Weights of a small GPT-style language model, trained from scratch on English Wikipedia.
Size: 26 heads of 32, vocabulary 12462.
Architecture: RMSNorm before each block, no biases in attention or MLP.
Training: a variant of Muon for these matrices, 1575M tokens, 12017 steps.
MLP neurons of a small language model. Each row is named by its layer, matrix (gate and up: input weights) and neuron, and shows model dimensions 48-143. Each number is 500 + 25 x the weight over its row's rms, rounded and kept within 0 to 999. Numbers have three digits each. A neuron's up and down rows have the sign that makes its largest values positive.
A block is one neuron, or neurons of one layer that tend to fire together. After each block is what it responds to, as a language model described it from the Wikipedia text at the highest values.

L2.gate37:504475505506489479498527510489490459480486532506534491501487498556510550472460468510496519488502448490476553512512486497522524507484521503511510521491520451526482468497496476496506532456477516497516504474481512488510465456497462506479558492497502505533524498487416520511514531508496502510
L2.up37:500526497530474470501533503493497505513512473500501503489485508530479501459498528487515525440495503535485520467506471488470524477484504513501436510531451523520465533492460503478489482510520448490457502447518511499521531470506478470519490471514506494476496468508475527488536503486496485480
L2.gate431:515487511504498498528495545508459517499527480523517481483513532482474552490446539491518479511518499505520473545542506507496533503509505491494446485512483503532464517536455556531490475524450483475517524500534455519526523468548508478493496504470511498546502508471504508487513485520456508502
L2.up431:510508527467471487512514469453489508491491518519487491512487549429510506507521533478495452429501477517457541489520536490447550473517554464528447537510460491498511484534505481508437497523487529490489499529467488457547476476482478522526507527469492443494532509460564543503479493462525478516
L2.gate693:491486506509527487467514471526480443519519465493513471495517510499497513481469529533528470478484514497467515513508474499517486494535505531498482532507529526514530480502490514517515497502546516515513541519452526508498530553511493527489488506536478468479505481526527498476490518498507565487
L2.up693:489529454509518519449543478490456476536538527556497495500505503534510469472494525538490483539446466499523472508507519479499516489500478502504498529492489522490493509496501491478540500521472501479482536546473501550519515529501513488435518491496531447538507468536478473487470481510521507519
L2.gate1741:488485476522511514453466521505533468487460500485508528488471524483513512490522505509487482484502504545501486493512513516528498483479493550496533506524505511536470503484459525509514495515528486501483503528548516591501492520521503519495482510470504470534461500534462522472502488527467527501
L2.up1741:528464550507458482484540499489492495423476529501504516489497486489520514486463466456482533473473542494482564511462489506464481503529512501490490470484528477464519480478491517499514469521479491477508467502513498470504486477475483490503483489482508513530531493517518482474512473494501532553
Responds to: Existential "is/are" after there

L4.gate94:480496519526515483503549471554505512517458496493485447509487476522464552522527562511487482476536473522497500460525463501529483498475492538517452521504480509461501502513493489543454506512494496467474543512557490493482499525468498527493490465485494514485500489501498517464529501462512474513
L4.up94:544515477504518522475500514496468497528500493531444500486522528464478511484497514450500512449560514485497488494499480513486469469486502503496514525537501566513522516494532504485537540532509459483517513540466471485482503476468567460502548461473518505471487444511472537499512542517522526525
L4.gate1371:526516528534500489483456484498484484490496505460520527481488502487509548524528534480508491514515426498491479468490444515478479506510512488500503491456521462478491495474459486476495574532511498507476490487515515524500522461455510488489493485505461455485490506515465527516473467517520488483
L4.up1371:548538492502544472496513495489509497507494506537459486517541494454520499517449487477499518478512461503549515524474552512502500485525511459459512453505526519530475519462502518485466504530494493508479496463520500502479492433523511472507416511504537541505517529522488519506501481497537484513
L4.gate1428:495543505484443500497514435513533486536484490479498473534491526461487486514472488471479504483498469477498477486466566491468507483498444516480440489506529509506511484546542512553521494498508476509511520495482454501543509494504488518523461545506523530494473498495544496489502541493525522482
L4.up1428:492517513542467517515519506496483469507487468506461490523516449497519461523523516508467509497504505507502512545485508502496516500506479512525503490540489485480524493491490507498537492420490465470518488460483486524486549477501483523539471464442502505470505512537551480534466471489482523495
L4.gate2156:495470499476560470468486530477502454561496473551475464512465503528524468551535508498558540513504468501503470518481462496530471485512487462507529484485481501528512469454491439495520465512451485466517551511480508534503506510557448530513537511512494527505513501473460460457499494564508505509
L4.up2156:517506513473540493514491483490514477550523515506474527486500490533522517485480482509525529473454502511523535507506514499522529510511542552465525490508505488511456511494497528507501466513496421527487519472496506496497533481567508509482500506501520512510499496508468519523538549508541549484
Responds to: Formulaic Wikipedia table cells

L4.gate115:515486477535493482484498489530509498481459482493467463461470457502473513461503500486481440548524477498476461530488483522461502459474477521507482520495505519475466508476463497521493509492505511469513541511521495462501502500511502462496501465520499517509490519515509526477526510465473526476
L4.up115:511529508498529471496517472530498486493499442526507474489487455563515494514513485500479473476513486492513483487520493499493510458504451481500502512551475522533543506444491488476550541512449521456499517532539515496513510505481465521515480479483498506514491522484473496529505505501536527489
L4.gate582:520480461500500486443435503516502489474502494504540522481475510460486501491482471511455483511508504495482532497507498491548508502518529491523457428457512470485497506472484516492478502506530490523478522496505526501485476485439507488510478500477488500463471506461490511499480532503505510517
L4.up582:526481485500513529478523505535470479509516485518542512477515525521477509501436500471501503501482502546496567503531495480502513464541494534485471504511479472505498499507514511538436497504475529468468473466487520525479541515471483507482510506512502452487523509518489547508512537476489507501
L4.gate595:466488526482499502519515490505481502517493509496478532485470523514476522472517499539524480499461496515508506454499527438500483477495448474545527503479496502508518522512478468525472496496542509524461495495526508513511545454480478460522517518499531539519512493514482464517511549513505477483
L4.up595:498497529512478533464543536520479486509505474513519549468498472510489474450540486521530450508474506505513489483504513501498456489528478453500492462507461455525506471546491501513498462544528508486472498510511470472503487505467494489512471515548487475500434525499498469515491506529577464480
L4.gate1814:478492494488514460502542498529518520489497494515511450503506487513489506472539533510503488551516474495441494497492496471502541508539476448483505499511478491503458489527495501524460516500472525508470493557472462493523502484556518503493489483478468449523475547497511500489522532529506494459
L4.up1814:527514556530504448520527522511477507499526495524505503488534491542478473518541508471488480524510459562519497482506513488460478482500499459496486485472504492484491487486509502478504532492493485506516509524511501491513488493526490550505507528524459473511518521456527470501517517492457506429
Responds to: Building and dwelling nouns

L2.gate538:503531534506508501514515512515506523446468462499517511438534482515516484475449461512437502534499504541477483507501532487506507507478539484506444500495510512471510463490550520524544508505524467495468500506483519516477518506514486512542528537482457497481501547523524538510508515467503470498
L2.up538:522546542425481462466508490500516490523559510518480484544493500463481495449551467490517516521510528515481554508476482490479575500507483535465486533494514521509496516486519473494505486480497505490488494490480477501525505500486476545492544497497487485482490531451519487483564534546592491458
L2.gate653:540506494504479462502472474491478506493537505511461451502543560519459484466480524509468491545533512563470508478510509470570555527495481496501488578475505479488514490444527468549495487495475491502499505537544495506477508495491480510508489511523486451519486518516485527494521581483502488494
L2.up653:541458545451488413497493483489498515474484514542530440472515492501521486478485523520502503512472511546497550524536496467554501513478517456517447534475467444460470450447512543470505512521520492499511493471492492537509480477494505499482510490497523450500523480484528492446487549495531541488
L2.gate895:529568482449549480492500484530471505477518476521489491524541490479508484554507487512490527519458511488521461538484511520552536502505478497493476532504489480511481501497474508502435506504556503464506479514511488502507517465503505523510522485500530493501468499494512519506511517480510515523
L2.up895:517533523501528528523470463540521477511492523487508540497464516521521514478528497484467506548513529464506526506487481534485547500466510523521470464480499474481516475491493523498481528467517491452546544484509473474510505512508502514505522473524477496511477499522525465493501509458507530545
L2.gate2224:516495514489551498499462473494503525497489480449476502547506491453485464508548482476447542531494517523457480483475500535495494470499483489525513482493501530493508473519530480479516475465468511432512499478489505492498526513508507509523483478474511484485464450521518496499539524475525504537
L2.up2224:498512481527524497496469512489502482497494518483472491525444480531519513521518453525481495513450489469572462552544515490518512509496475483475516498505530480498491521513557494538466455490478504524523508520527500544518515491536512501504484516556506495503507449490503512515485530536476542496
Responds to: Place and building nouns

L3.gate2060:483492524514537526475513454540484456488542525522537544488510515472475510509493493490492478499485506494471475505465538534490511539523514482563486461517495483453500493515490519513504531496538526470526474523534493504527503505512492501508521502504525421524545479513515504504511488521545481432
L3.up2060:543518523491532550510503523480482506501482517493499476506508520524537454534517460495526515514509446489478549472541444474506469519501469520510502503475516439466528467470491467548502473513478492512491504470502461472538494508497503472536502552477463521489486517503533504504531552436466520496
Responds to: Anaphoric article subject noun

L3.gate2045:527544487510484465487528573528521523475507529521499484484510494497524500491451498535496494479484492507505487474495478521521503476513528531531492508519505471498475490470528501511503521539482490490511531516504490509516493507479501520496456544519534467493493560488467522514492524475502503489
L3.up2045:468473510467489490466510484504489465501451525480496480468535485441508487508470513511517512473504530487491450531493480450512511484509485493521485456519522498509501485495526486519553501504480475534500465476475511484467513489507515501510483491480461491510438522497498507485441510522483484518
Responds to: Existential and possessive verbs